Weights of a small transformer language model.
Size: 2 heads of 96, MLP 768 squared ReLU, 5.75M parameters.
Architecture: no biases in attention or MLP, untied embeddings, normalized queries and keys.
Training: a variant of Muon for these matrices, 11231 steps.
MLP neurons of a small language model. Each row is named by its layer, matrix (up: input weights; down: output weights) and neuron, and shows model dimensions 128-191. Each number is 128 + 24 x the weight over its row's rms, rounded and kept within 0 to 255.
After each neuron's rows, "fires before" lists the tokens most often just after its 100 highest values on Wikipedia text that the model never trained on; "fires after" lists the tokens most often just before its 100 highest values on Wikipedia text that the model never trained on. A number after a token or word is its count.

L7.up738 [109 108 127 129 180 134 112  94 131 148 102  95 141 174 113 134 143 118 126 120  99 149 111 172 171 129 108  89 172 122  87 127 164 146  83 155 169 101 127 123 124 158 107 133 137 163 151 159  87 103 118 155 145 124 104 176 122 122 135 117 121 144 128 126]
L7.down738 [104 169 108 157 143  92  83 148 103 115 121 132 148 144 136 113 113 150 153  95  94 117 152 145 110 110 144 126 100 141  95 140 192 105  88 116 116 160  92 128 128 127 114  74  81 118 130 114 123  89 154 106 145 164 163 163 160 148 113 112 127 125 125 146]
fires before: "ed" 16, "or" 13, "ut" 8, "inal" 7, "ing" 5, "es" 4
fires after: " m" 23, " n" 21, "y" 13, " per" 8, " or" 8, "or" 6

L2.up663 [119 102  91 140 115 135 126  86 126  93 120 162  97 109 102 103 169 148 146 170 111 146  94 127 103 130  99 102 112 151 154 110 103  99 166 139 106 117 109 111 141 140 121 177 115  97 107 115 169 127 125 147 129 149 111 186 130 141 146 119  51  74 111 123]
L2.down663 [121 163 128 125 111 126  94 113 127 134 125 148 144 111 155 154 141 101 128 114 118 156  92 149 117 161 123 131 128 127 130 152 165  89 116 149 141 104 119 134 119 136 164 154 100 136 112 166 124 112 100  90 107 122  94 180 157  85  92 151 136 124 126 139]
fires before: "-" 26, "==" 13, "In" 9, "|" 7, "C" 7, "A" 5
fires after: "." 71, "\n\n" 14, " |" 5

L6.up734 [130 103 127 161 161 116 109 124 112  85 176  74 183  95  78 125 109 144 149 148 155 111 153 101 138  93 157 123  92 133 133 110 143 114 135 103 155 131 130 146 114 116 116 132  83  69 101 111 154 156 101 135 110 164 128 126  73 135 156 128 124 123 119 135]
L6.down734 [125 129  84 143  99 103 147 169 140 135  90 176 125 138  96  46 114 134 105 141 125 162 131 131 123 120 133 142 121 107 126 136 138 107 145 181 100 148 121 158 131 160  98 119  46 172  99 114 116 166 104 133 122  95 140 117 138 136 144 135 108 149 114 127]
fires before: "cess" 14, "ord" 10, "re" 9, "ies" 9, "h" 6, "ond" 5
fires after: " S" 26, " s" 15, "==" 14, " R" 13, "om" 8, " Sp" 5

L7.up235 [105 132 112 142 136 173 122 113 135 148 128 134 154 134 123 113 126 146 145 105 140 136  59 152 132  94 172 143 105  82 140 114 153 149 108  92 107 144 114  94 126 116 119  82 122 123 135 140 140 122 160 113 106 166 114 131 108 153 143 124 161 117 138 106]
L7.down235 [116 121 110 144  96 124 156 120 148 136 134 154 128 128 136  97 115 184 137 139 159 111 101 128 121 143 135 110 127 127 130 118 126 114 183 124 123  98 163 108 113 108 108 146 115 157 178  82 145 178  67 130 115 105 164 101 110 101 114 110 150 130 169 123]
fires before: "ect" 21, "le" 10, "er" 6, "ud" 5, "les" 4, "um" 4
fires after: "ch" 22, "t" 6, "st" 6, " t" 6, "w" 5, " l" 5

L2.up348 [144 133  83 122  79  64  98 139 133 146 118 171 154 151 142 123 121 140  74 116  97 163 118 100 121 134 159 143 150 121 111 149 134 139 101 134  98 126 105 126 129 119 152 109 120 112 134  86 134 156 142 100  85 131 155 114 113 124 128 173 141 116 132 129]
L2.down348 [155 173 119 179 152 112 154 122 108 126  96 120 163 138 108 108 112 116 197 159 110 148 135 134 107 136 123  88 147 140 109 152 127 158 122 147 110 156 128 129 105 152 128 133 104 140 108 135 149 148  86 160 148 105 118 118 108 135 157 116 121 164 112 142]
fires before: "|" 19, "|---|---|---|---" 15, "ing" 14, "|---|---" 10, "|---" 4, "f" 4
fires after: " |" 35, "\n" 15, "on" 10, "The" 9, "A" 5

L2.up562 [115 118 147 165  98  91 109 125 165 158 161  91 131 118 127 158 110 136 137 132 127 121 147 109 130 132 169 115 110 160 121 120  73 139 119 134 154 113 143 100 136 133 165 119 136 130 109 104 117 157 102 155 139 160 136 100 119  88 114 107  89 104 133 149]
L2.down562 [158 106 118 136 114  95 129 113 120 122 127  96 113  97 144 131 127 130 127 103 174 134 158 148 132 143 180 137 131 112 165 155 132  75  89 126 121 113 125 123  93 138 113 114 115 130 187 121 136 115 147 151 133 141 145 147 125 101 113 134 171 114 117 180]
fires before: "==" 24, "===" 13, "The" 11, "In" 10, "H" 5, "O" 5
fires after: "." 77

L4.up548 [130 161 113 170 121 134 138 144 138 128 143 126  85 154 148 128 109 114  91 129 121 137 161 129 106 113 125 133 144 118 112 112 109  75 148  83 158 145 106 130 110 117 107 110 135 147 147 102 135 122 135 121 126 166 123 142 140 130 171 140 159  99 158 155]
L4.down548 [125 168 185  98 159 116 131 143 144 142 182 135  89 127 124 123 158  92 160  87 100  91 149 129  92  93 106 136 120 131 116 123 129 142 103 149 165 133 124 122 164 124 115 124 130 154 140 126 138  80 104 150 153  92 108 152 136 107 174  93 156 149 138 154]
fires before: "2" 31, "1" 31, "x" 6
fires after: " the" 86, "The" 4

L4.up22 [156  93  97 180 117 114  83 126 156 131 115 155 167 151 167 127 111 141  82 136 150 140 159 139 138 164 157  54 137 120  96 129 137  93 102 134 123 157 115 159  91 150 160 119 146 134 117 156 137 140  99 163 150  98 109 134  98 138 145  85 154 117 112 125]
L4.down22 [115 131 139 160 107 132 124 123 101 158 138 150 137 122 117 105  93 169 157 132  94 127 118  91 125 136 124 161  87 117 136 186 143 157 148 123  93 143  86 115 137 116 107 115 134 141 130 131 122 104 107 131 112 123 119 140 147 142 158 116 153 142 151 154]
fires before: "===" 26, "==" 17, "|" 15, "A" 4, "C" 4, "=" 4
fires after: " |" 59, "l" 6, "." 5

L2.up310 [108 106 163 117 128 111  78 113 128  89 127 124 156  88 115 162 130 118 120 101 115 183 129 125 137 155 135 185 122 103  95  84 161 108 109 103 120 173 167  92 134  98 116 114 135 121  78 117 129 149 138 120 140 152 152 164  92  85 136 131 171 142 151 140]
L2.down310 [112 109 122 152 123  60 143  74  88  93 147 107 143 109 102 152 142 113 161 121  62 130 150 104 167 144 141 113 116 136  77 142 166 106  95 164 142 150 141 156 111 147 156  88 150 102 105  86 177 101 102 117 137 163 137  98 148 112 130 100 127  81 131 138]
fires before: " |" 57, "." 10, "–" 7, ";" 6
fires after: " " 93, " (" 5

L4.up169 [125 181 152 144 117 123 124 143 118 142 106 170 120 145 195 149 131 129 105 113 119 122 161 105 100  69 130 156 127 103 109 131 109 154 130 111 180 175 103  75 139 107 124 161 132 109 142 113 168 121 137 138 155 182 149 141 125 112 184 164  89 116 157 125]
L4.down169 [127 154 117 148 125  71 109  83 112 150  84 127 121 130 121  89 132 168 153 145  99 136 152 140 145 162 153  92 111 136 125 145 120 134 137  69 108 139  95 155 152 126 116 110 116 130 107 113 150 137 150 147 167 124 132  98 190 143 130 146 147 175 148 153]
fires before: "01" 14, "02" 12, "99" 12, "00" 11, "97" 7, "98" 7
fires after: " " 94, "\n\n" 5

L7.up520 [131 100 131 128 124  97 149 114 117 140 163 118 115 138 140  93 125 137  99 133 151 116 157 128 143 110 182 163 146  98 100 139 110 116  92 132  85  93 133 189 149 121 145 163 163 100 109  96  94 105 143 121 127 165 145 117  87 126 120  98 117 104 122  87]
L7.down520 [130 131  88 145 106 103 126 122 158 145 126 172 157 143 133 136 126 129  89 101 132 152 131 144 139 119 164 181  88 114 110 131 107 145 120 117 126 123  99  97 113 127 140 181 118 155 115 188 124  78 118 111 100  88 107 157 105 132  68 135 161 113 114 135]
fires before: "ident" 27, "ence" 8, "erv" 8, "id" 5, "rat" 5, "ley" 4
fires after: " p" 22, " P" 20, " V" 13, "b" 6

L2.up259 [133 145 156 103 165  95 123 140  85  75 137 106 155 124 117  96 105 108 132 121 108 176  98 147 194 122  99 146 151 130 139 110 146  96 140 155 146 127 142 125 162 116 156 135 147  99 101  91  98 120 119 119  98 144 133 133 167 133 140 127 149 146 118 131]
L2.down259 [130 146 125 124 135 158 125 123 145 163 140  88 168  83 165 124 141 157 138 115 157 130 136 146  83 159 111 106  97 141 149 121 111 141 120 115 127 122 112 118 164 129 127  85 119 139 151 151 104 155  88 138 129 161 105 147 129 145 179 174 127 154 105 160]
fires before: " |" 34, " " 17, "\n" 7, "\n\n" 7, "iv" 5, "x" 4
fires after: " |" 44, " " 34, " (" 12

L2.up389 [105 102 190 111 103 129 134 112 134 105 169 112 137 148  97 104 142 110 144 125 124 135 138 141 112 139  78 117 148 138 169 193 137 127 152 134 109 101 124 123 167 141 140 111 145 136 124 156  92 135 135 112 156  96 112 140 122  86 130  92 113 135 112 165]
L2.down389 [ 89 129 127 102 145 131 104  84 108 109 138 125 154 126 130 118 135 124 127 138 143 106 159 139 108 171 124 109 107 160 137 129 125 122 118 137 125 131  90 119 118 130 161  95  98 130 128 108 134 155 104 135 121 149 116  79 156 139 111 126 127 135 112 118]
fires before: " |" 25, "." 12, ":" 12, "–" 12, "-" 4, "," 4
fires after: "2" 84, "02" 4

L2.up217 [147 129 132  58 181 122 149 119 159 119  84 158 130 107 147 141 141 107 110  96 108 130 106 152  98 108 115 110 107 148 125 141 148 110 101 106 140 152 174  84 129 122  97  86 117 101 103 144 157 113 146 140 106  80 145 105 130 152 119 123 123  95 108 154]
L2.down217 [ 99  99 136 111 133  84 108 139 130 101 161 150 146 138 114 125 141 131 142 105 183 117 136  95 135 123 118 129  76 141 114 136  88 123 162 116  83 123 124 112 183 126 110 136 152 113 146 140 138 139  84 101 111 129 104 107 179 135 169 136 147 183 135 140]
fires before: " " 21, "\n" 15, "ce" 6, " Rep" 6, " D" 5, "am" 4
fires after: " " 61, " T" 8, "T" 6

L2.up508 [111 154 152 125 180 110 120 155 151  87 130 125 120 149 136 129 110 134 111 152 125 119 142 144 154 126 140  90 128 134 105 150 134 124 118 140 189 147 142 101 136 111 138 128 134 110 136 129 143  81  97  66 141 142 100 132 105 154 114 122 146 135 135 134]
L2.down508 [143 122  97  63 121 117 109 108 138 147 150 114 146 147 142 123 114 137 123 103 144 105 120 120 123  81 164 143  76 117 120 124 142 169 120 126 131 122 136  97 115 115  90 137 163 113 123 116 184 169 127 120 163 148 160  95 141  99 150  99 157 130 149 139]
fires before: "\n" 36, " " 21, "\n\n" 4
fires after: " " 72, " re" 14, "on" 4

L7.up217 [126 117 168  97 188 128 152 131 103 149 104 103 128 150 115 184 137 114 196 135 122 125 129 106 135 152 124 134  95 149 129 116 100 113  91 127 151 124 133 108 159  99 113 131 106 107 179 157 115 122 113 113 112 172 160  88 133 122 152 135 153 157 139 140]
L7.down217 [ 99 109  63 136 144 168 123  93 102 131 133 172 144  95 149 121 171 129 117 138 141 195 138 140  97 125 103 106 121 147 164 141 109  96 115 104 148 101 123 158 120 150 132 128 129 127 101 130 142 173 152 111 124  73 111 129 128 129 123 130 139 130 138 113]
fires before: "1" 24, "2" 18, " the" 12, " " 12
fires after: "." 16, " the" 9, " of" 8, "In" 8, "O" 7, " in" 5

L2.up122 [124 127  97 178 149 113 140 130  86 100 103 114 176 112 131 143 103 108 138 104  94 133 136 143 145 167 133 146 147 107  93 102 139 127 114 119 137  93 101 127 145 113 113 114 123 111 112  97 140 148 148 122 131 150  90 117 148 169 169 165 153  93 161 105]
L2.down122 [127 152 112 127 132 107  80 110 135 165 139  91 118 126 111 173 148 132  91 173 120 121 122 127 115 134 117 145  92 152  84 108 104 163 142 147 125 144 117 155 117 133 133 123 175 119 156 136 118  91 118 124  76 119 156 144 130  71 124 171 153  74 129 148]
fires before: "ball" 39, "v" 7, "age" 5
fires after: " f" 58, " te" 14, " F" 9, "uro" 6, " Te" 4, "f" 4

L2.up728 [106  71 120  95 125 156 127 141 142 136 163 123 159 151 134  87 158 129 144 152 124 137 123  93 120 154 163 141  76 129 118 155 123 109 134 149 105 104 100 125 175 129 150 159 153 143  82 106 132 127 123 120 147 147 130 152 167 142 156  86  97 125 101 164]
L2.down728 [148 123  80 109 124 111 111  64 122  82 113 119 114 113 146 145 134 131 124 141 103 169 125 171 111 131 107 170 115 132 128 139 134  94 116  89 181 102 134 140 108 113 161 165 125 138 161 139 129 103  97 108 129 124 148 159 111 127 114 161 145 151  93 143]
fires before: "==" 37, "===" 11, "H" 7, "In" 6, "The" 5, "A" 4
fires after: "." 96

L9.up591 [129 147  90 139 110 146 116 100 177 156 174 163 110 132  71  93 142 145 154 123 108 114 169  83  91  87 131 120 154  79 130 119  91 172 128  91 167 139 127 128 143 156 131  97  81 156 147 100 119 134 141 162 127 125 156 126 162 158 142 181 116 122 112 131]
L9.down591 [162 104 143 153 114 130 107 111 166 117 122 158 162 150 108 128  89 105  78 172  88 133 150 117 138 149 156  81 169 119 109 122 134 145 128 101 195 151  67  89 133 147 144 106 129 101 163 115 122 123 137 133 129 114 129 133 170 121 168  93 134 121 140 119]
fires before: "00" 23, "01" 16, "02" 10, "019" 7
fires after: " " 69, " (" 4, " im" 4

L4.up93 [116 124 136 108 110 142 140 106 110  97 131 130  82 151 145 101 138 161 173 168 129 164 146 131 114 134 115 127 168 201 136 154 141 173 130 135 180  94 116 147 117 121 141 139 157 162 149 167 109 142 123 135 157 120 110  72 133 132 147 133 116 117  96  96]
L4.down93 [ 91 104 114 142 186 135 151 126 113 107 146 116 180 131 130 112 139 109 120  94 104  93 136 161 125 122 129 141  92 124 183 184 143 116  55 137 144 108  93 120 128 166 171 109 125 103 149 167 136 139 125 130 126 120 110  88 165 109 187 131 117 164 109 159]
fires before: "," 26, ":" 17, " the" 9, ")" 8, "ol" 7
fires after: "99" 13, "01" 11, "02" 11, " in" 10, "00" 9, "ver" 7

L7.up81 [102 144 103  82 140 124 139 110 114 118 131 160 136 101 116 110 154 114 113 157 132 130 121 147 100 130 121 147 160 129 156 138  50 134 108 119 202 127 107 115 158 180 125 181 151 146 130 138 122 143 105 118 134 144 128 130 109 138 115 144 134 137 142 175]
L7.down81 [113 102 130 146 144 124 116 124 113 120  92 118 118 137 103 130  87 110 162  97 129 182 128  67 133  80 128 116 104 127 131 165 155 146 160 146 174 122  99 105 151 124 127 146 141  95 118 144 138 146  98 139 103 162  82 119  99 105 178 133 111  95 138  76]
fires before: " " 77, " of" 5, "," 4
fires after: " in" 32, "In" 12, " In" 9, " l" 8, " of" 4

L2.up4 [136 135  60 119 163 148 146 124 204 119 103 105 177 136 147 134 148  93  99 103 131 138 125 105 147 151 146 160 119 160 136  82 124 143 136 101  88 133 162 106  87 150 139  94 135 164 154  96 109 150 111 100 127 146 149 106 142 130 117 123 136 118  98 119]
L2.down4 [151 120  85 120 150 125 139 147 126  97 130 141 124 141 124  87 150 116 137 167 147 113  95 103 121  92 142 132  89  75 172 119  78  99  83 152 140 141  97 122 134  86 129 147 127 138 180 142 124 136 108 112 142 116 127 121 146  97 178 123 154 133 146 195]
fires before: " " 20, "le" 13, "ing" 12, "er" 5, " the" 4
fires after: " t" 23, "t" 22, "O" 14, "un" 13, " T" 5

L9.up86 [103 137 126 120 132  81 147 154 119 130 143  72  89 101 118 153 112 116  94 157 180 104  98 122 106 144  93 149 142 106 139 129 112 159 102  99 121 123  99 182  98 139 131 136 179 103 173  84 115 156 115 125 104 154 186 165 112 119 120 135 151 133 137 139]
L9.down86 [142 141 144 135 109 143 133 143 149 130 162  87 103 119 137 104  60 161 114 110 138 153 119  70 146 143 100 128 145 145 156  88 112 135 108 135 108  80 118 162 160 125 150  96  97  67  87 141 167 114 175 137 107 106 101 124 129 161 148 164 112 140 117 144]
fires before: " |" 39, "e" 17, "|---" 6, "ubl" 4
fires after: " |" 21, "an" 12, "\n" 8, "4" 5, "he" 4, " P" 4

L4.up542 [103 120 129 114 141 107 133 119  87 128 130 108 101 126 115 158 121 172 149 104 119 108 141 119 151  96 151 133 167 144 134 119 119 124 115 137 129 172 102 145  96 104 173 120 164  90 133  95 170 154  95 130 151 177 143 109  75 128 158  66 108 136 166 138]
L4.down542 [160 148 146 115 149  71 112 114 159 132 156 100 140 112 115 143 111 129  98 104 142 138 156 113  84 131 136 129 141 161 100 115 129 120 101  83 144 101 166 161 166 138 124 132 146 135 138 151 139 143  88  98 192 136  68 115 109 138 142 146 132 136 166 112]
fires before: "y" 15, "ious" 14, "ents" 8, "ent" 7, "e" 7, "ier" 5
fires after: "re" 23, " pre" 20, "er" 9, " Ar" 8

L4.up723 [150 124 111 144 122 153 132  96  88 176 178 131 123 131 132 125 103 207 125 116 111 131 163  97 149 158 164  86 115 120 156 121 126 137 110 145 168 113  95  96 138 159 120 149 160 120 100 107 132 109 151 131 127 131 135 103 102  97 148 112 132 116 143 181]
L4.down723 [132 140 164 117 171 120 127 143 151 146 102 168 120 108 137 147 122 139 162 139 111 155 144 168 124  64 139 181 129 104 104 115 172 114 113 103 108  82 143 157 117 149 127 142 111 144 164  96 142 100  25 154 148 140 160 155 126 101 138 165 137 108 151  70]
fires before: "1" 49, "2" 25, "ut" 5
fires after: " in" 24, "In" 21, " In" 15, "p" 6, "y" 4

L4.up296 [ 95 127 135 104 167 142  89  93 133 111 135 165 135 146 146  87 143 139 113 107 114 160 103 127 114 136 121 128 153 123 133 125 140 121 149  80 114  86 101  64 121 114 101 163  94 122  98 128 164 114 137 131  97 139 121 125 110  89 156 139 169 158 135 110]
L4.down296 [110 111 114 136 122 116 115 162 118 147 126 106 159 130  69 134 156 104 129 123  93 103 105 137 130 133  96 102  48 119 130 164 109 139 172 153 176  93 157 102 138 140 118  89 138 145 126 123 131 126 135  93 116  89 134 146 143  86 105 137  58 121 130 181]
fires before: "1" 36, "2" 23, "ial" 6, "ess" 5, "i" 5, " to" 4
fires after: " In" 30, "In" 21, " in" 13, "d" 7

L4.up586 [126 115  83 177 150 127 133 140 139 111 100 109 126 115 116 129 161 107 109 122 128  99 119 108 168 152 178 114 124 122 143 122 132 105 111 152 160 149 102 126 168 109 153  96 139  84 121 135 123 187 136 169 121 114 133 102  89 134 102  93 149 171 115 115]
L4.down586 [127 157 130 146 114 103 123 138 168 129 132 141 114 111 106 146 145 134 136 100 156 126  95 156 112 132 139 143 188 100  79 110 141 100 144  98 131 103  94 150  81 154  84 114 176 147 148 107 172 124 133 125 131 124 107 131 147 160 163 138  97 163 160 149]
fires before: " " 18, " —" 17, "\n" 14, " G" 6, "les" 5
fires after: " —" 28, "ou" 8, "2" 7, "F" 4, ")" 4

L4.up721 [113 164 173 120 146 101 120 144 163 141 111  91 157 127 156 101 103 104 140 131 127 172  97 163 154 124 136 140 133  68 111 145 154 124 134 143 156 142 120 197 144  97 130  99 128 132 170 116 157 117 105 163 108 128 112  60 151 125 101 144  97  96 179 140]
L4.down721 [146 118  80 136 123 105 143 143 124 153 110 139 135 164 125 111 120 152  76 135  89  81 145 132 147 157 148 126 141 154 115  98 174  96 151 150 102 163 108 100 131 124 142 122 138 144 140 100 125 160 168  87 118 136 134  89 140 129 117 116 103 108 112 159]
fires before: "s" 24, " in" 10, " a" 6, " the" 6, "ren" 6, "es" 5
fires after: "ampions" 28, "ce" 15, "v" 14, "ult" 6, " ch" 5

L6.up470 [128 111 105 103 174 120 110  92 130 142 147 123 103 120 102 141 139 110 146 128 109 122 142 124 104 111 156 142  97 166 154 128  72 122  84 144 119 116 115  97 155 138 143 113 135 155  90 167 130 102 115 114 125 110 125 108 114  52 127 110 132 181 179 163]
L6.down470 [131 175 129 119 158 107 153 137 116 137 124  94 169 106 108  78 115 163 150 114 123 136 109 119 143 109 179  97  89 145  88 110 110 162 140 122 150 170 168 141 163 102 121 127 143 158 142 141 108 148  74 138 128 115 117 120 135 115 126 123 139 144 142 109]
fires before: " " 36, "1" 29, "2" 12, " the" 9
fires after: " in" 41, "ed" 15

L6.up268 [ 92 125 108 119 119 134 114 103 139 146 185 147 155 135 154 155 150 133 138 137 148 108 130 106 164 105 150 142 154  97  87 119 124 192  94 120 103 102 110  98 121 156 115 132 107 115 121 133 122  85 107  98 129 124  85 145 135 105 168 143 128 139 109 136]
L6.down268 [135 134 105 150 110  94 113 145 162 135 103 133 159 128  75 100 131 116 159 118  88  89 108 112 107 135 139 153 147  91 146 124  86 107  88 115 107 137 137 105  88 104 119 131 123 108 137 144 129 165 124  99 111 107  84 127 107  71 116 150 147 102 158 126]
fires before: "ur" 24, "ure" 12, "pen" 9, "b" 8, "cc" 8, "per" 5
fires after: " f" 20, " s" 9, " and" 6, " to" 6, " S" 5, " he" 4

L2.up345 [101 108 135 127 121 126 130 137 131 136 183 129  88 122 158 133 111 139 126 153 116 121  99 122 133 140  93  98 162 117 161  94 138 121 119 105  76 135  77  98 108 126 125 147 112 157 153 165 121 116 121 111 121  87 132 140  93 101 108 133 160 117 135 141]
L2.down345 [126 138 127 141 154 118 136 121 168 141 150 109  84 165 102 166 114 137 107 125 111 133 159 115 144 131 151 144 133 117 107 142 140 115 108 128 149  97 144 146 115 161  88  90 118 113 153 114 163 149  95 142 150 137 138 127 148 109  90 148 147 136 145 124]
fires before: "1" 32, "2" 23, "6" 8, "4" 4, "7" 4
fires after: "In" 29, "," 19, " in" 9

L6.up583 [ 98 113 138 137 153 104  84 152 128 140 158 136 121 128 129 126 141 145 145 153  85 104 111 107 146 108  74 115 137 120 130 140 137 120 135 109 166 153 167 117 151 143 149 121 122 142  97  77 157 125 140 120 114 122 138 148 138 100 169 110 133 133 144 143]
L6.down583 [126 125 105 128 120  94 156 140 111 151 156  81 102 143 124 145 127 130 128  89 102 104 124 103 128 107 148 166  98 137 119 138  64 154 113 114 126 140 153 169 114 126 101 144  86 104 115 144 146 115 116 160 157 132 100 120 128  94 113 193 114 114 150 136]
fires before: "2" 47, "1" 41, "e" 6
fires after: "," 54, "it" 8, " September" 6, " in" 5

L2.up194 [152 113 131 166 140 139 128 108 146 102 110 130 152 137 158 112 129 156 131 170 137 138 115 146 122 158 132 121  97 127 133 152 126 171 118  81 135 123 149 102 144 127 150 127 114 127 138 106 128 124  69  86 172 131 144  95 137 122 146 117 117  97 145 129]
L2.down194 [171 138 122 133 117 113 136 146 115 138 136 105 134  93 173 148 152 148 137 129 111 161 201 124 118 162 135  70 127 125 165 164 118  75  97 107 159 131  90 137  84 111 111 164  96 158 127 126 133 114 140 122 148 138 109 141  89 117 112 122 151 124 120 160]
fires before: "==" 29, "===" 26, "The" 8, "A" 6, "In" 6
fires after: "." 50, " |" 28, ")" 4

L4.up274 [141 131 120 105 128 169 135 100 122 133 131 162 140 177 142 144 108  96  95 136 137 107 158 100 143 152 141 143 134  92 169 166  85 128 118  89 153 111 144 130 130 177 142 130 138 141 122 150 158 115 109 136 152 193 137 156 100  95 154 165 106 129 136 137]
L4.down274 [165  62  91 126 124 117 114 152 128 104 150 164 127 156 149 130 130 114 122 160 131 134 136 120 141 130 152  99 144 142 110  99 152  95 135 110 132 146 111 100 144 149 131 147 120 145 128 111 152 129 147 131 142 100 111 115 172 130 145 130 124 155 115 128]
fires before: "qu" 15, "00" 15, "02" 10, "01" 9, "ig" 7, "ment" 5
fires after: " " 52, "v" 15, " sub" 12, "c" 6, "form" 5

L4.up189 [122  76 110 142 121  95 114 127 169 123 102 166 175  92 152 124 122 107 104 142 102 187 171 148 111 163 119 111  91 116 134 130 150 125 126  89 161 118 126 138 182 137 137 146 109 145 131 170 124 131  95 101 152 136 128 152 110 105 133 101 146 128  90 140]
L4.down189 [167 104 144 127 110 104 101 144 102 136 108 140 122  80 159 140 132 134 173 104 135 125 174 117 144 152 149 127 132 123 139 132 120 118 121 111 136 169  77  98 117 136 172 165 130  92  96 140 142 164 134 121 114 114 132 124 155 119 111 102  81 156 147 128]
fires before: "===" 25, "==" 17, "=" 11, "S" 8, "C" 5, "A" 4
fires after: " |" 39, "\n\n" 24, ")" 8, ";" 6

L7.up509 [127  79 102 125 144 130 123 164 122  93 167 146 141 143 193 119 103 106  77 149 104 130 115  98 146 152 112 144 116 112 137 114 106  98  85 142  93 121 140 130 117 126 139 129 129 115 136  93 114 113 147  95 100 142 164 121 121 137 112 121 149 140 148 141]
L7.down509 [125 125 160 102 124  83 118 112 131 225 119 141 100 140 100 111  89 136  96 163  88 150 102 137 155 156 139 118 147  94 119 164 169 118 121 139 130 138 122 127 137 116 150  83 126 104  81 147 131 105 165 130 143  83 143 155 158 115 147 140 152 151  97 140]
fires before: "ing" 32, "er" 11, "ings" 5, "y" 5, "olog" 5
fires after: "u" 12, " bu" 12, "w" 10, " w" 10, "ec" 9

L4.up327 [114  69 125 119 149 116 104 154 100 155 122 151 122 109 160  91 107 118 167 158 111 147 126 106 166  90 103 127 118 114 158 133 117 146 133 131 139  86 109 109 146  94 130 166 158 146 123 118 116 107 117 131 122 140 133 167 168 150 104 140 152  94 133 117]
L4.down327 [141 139 118 129 105  74 134 105 121 103 117 116 108 121 111 129 101 130 136 121 133 122  86 104 118 115 162 153 180 112  89 136 155 135 138 141 109 143 119 119 122 133 129 125 112 143 153 100  98 111  98 130 111 141 114 110  98 115 128 113 171 125 135 135]
fires before: "==" 25, "In" 10, "===" 9, "A" 9, "The" 7
fires after: "." 86

L6.up608 [112 146 170 136 124 156 109 128 133 120 145 139 141 140 142 119 142 164 107 131 125 109 129 116 160 124 161 130 137 117 100 128 110 160 129 154  77 136 103 104 155 163 139 112 153 118 127 157 114 147 121  56 136  89 116 161 125 177 170 118 157 145 118 118]
L6.down608 [117 152 122 159  73 102 128  81 118 120 129 146 146 147 125 134 150 112 145 135 132  95 126 134 133 125 157 117 157 137 145 151 124 148 148 146  96 198 137 138 115 109 177 121 122 119 130 143 101 124 138  90 117 148  83 134 132 110 162 104 116 109  84 146]
fires before: "|" 26, "|---" 10, "th" 9, "ased" 8, "y" 7
fires after: " |" 27, "\n" 11, " It" 8, " was" 6, "|" 6

L6.up728 [155  79 115 140 113 118 128 133 194 137 103 107 157 142 120 139 150 159  90 103 111 123 152 118 121 117 152  90  99 124 146 124 129 119 170  98 116 102 100 134 112 152 124 176 116 108 143 188 129 126 150 133 114  89  98 130 111  81 113 131 162  97 149 144]
L6.down728 [ 74 118 139 148  97 121 136 138 104 108 109 140 143  90  98  97 151 142 106  98 110  99  82 138 146 138 170  84 122 141 124 126 117 116 157  78 122 137  93 137  94 126 123 130 131 140 162 149  89 146 158 141  88 120 140 128  87 111 122 121 158 155 111 127]
fires before: " " 32, "e" 6, "0" 5, "5" 4, "4" 4, " a" 4
fires after: "um" 20, "re" 18, "ge" 9, "8" 6, "an" 6

L2.up612 [109  98  97 175 102 132 141 168 134 115 144 115 154 145 169 143 124 142 171 162 114 124 133 111 119 145  81 106 161 114 153 122 109 105 132 156  80  76 159 181 122 146 111 112 167 169  98 138 143 178 143 102 116 132 181 115 102 151 130 132 132 117 121 122]
L2.down612 [135 112 123 122 130 124  92 115 129 129 108 137  85 103 159 124 137 110 153 153 117 131 110 178 105  97  92 106 166 131 105 159 161 117 124 133 140 102 138  89  81 166 114 109 120 162 151 117 151  90 104 105 119 132 140 130 101 130 167 150 118 124 189 151]
fires before: "==" 18, "-" 10, "The" 7, "A" 6, "In" 6, "ic" 5
fires after: "." 62, "em" 9, "l" 5, "ie" 5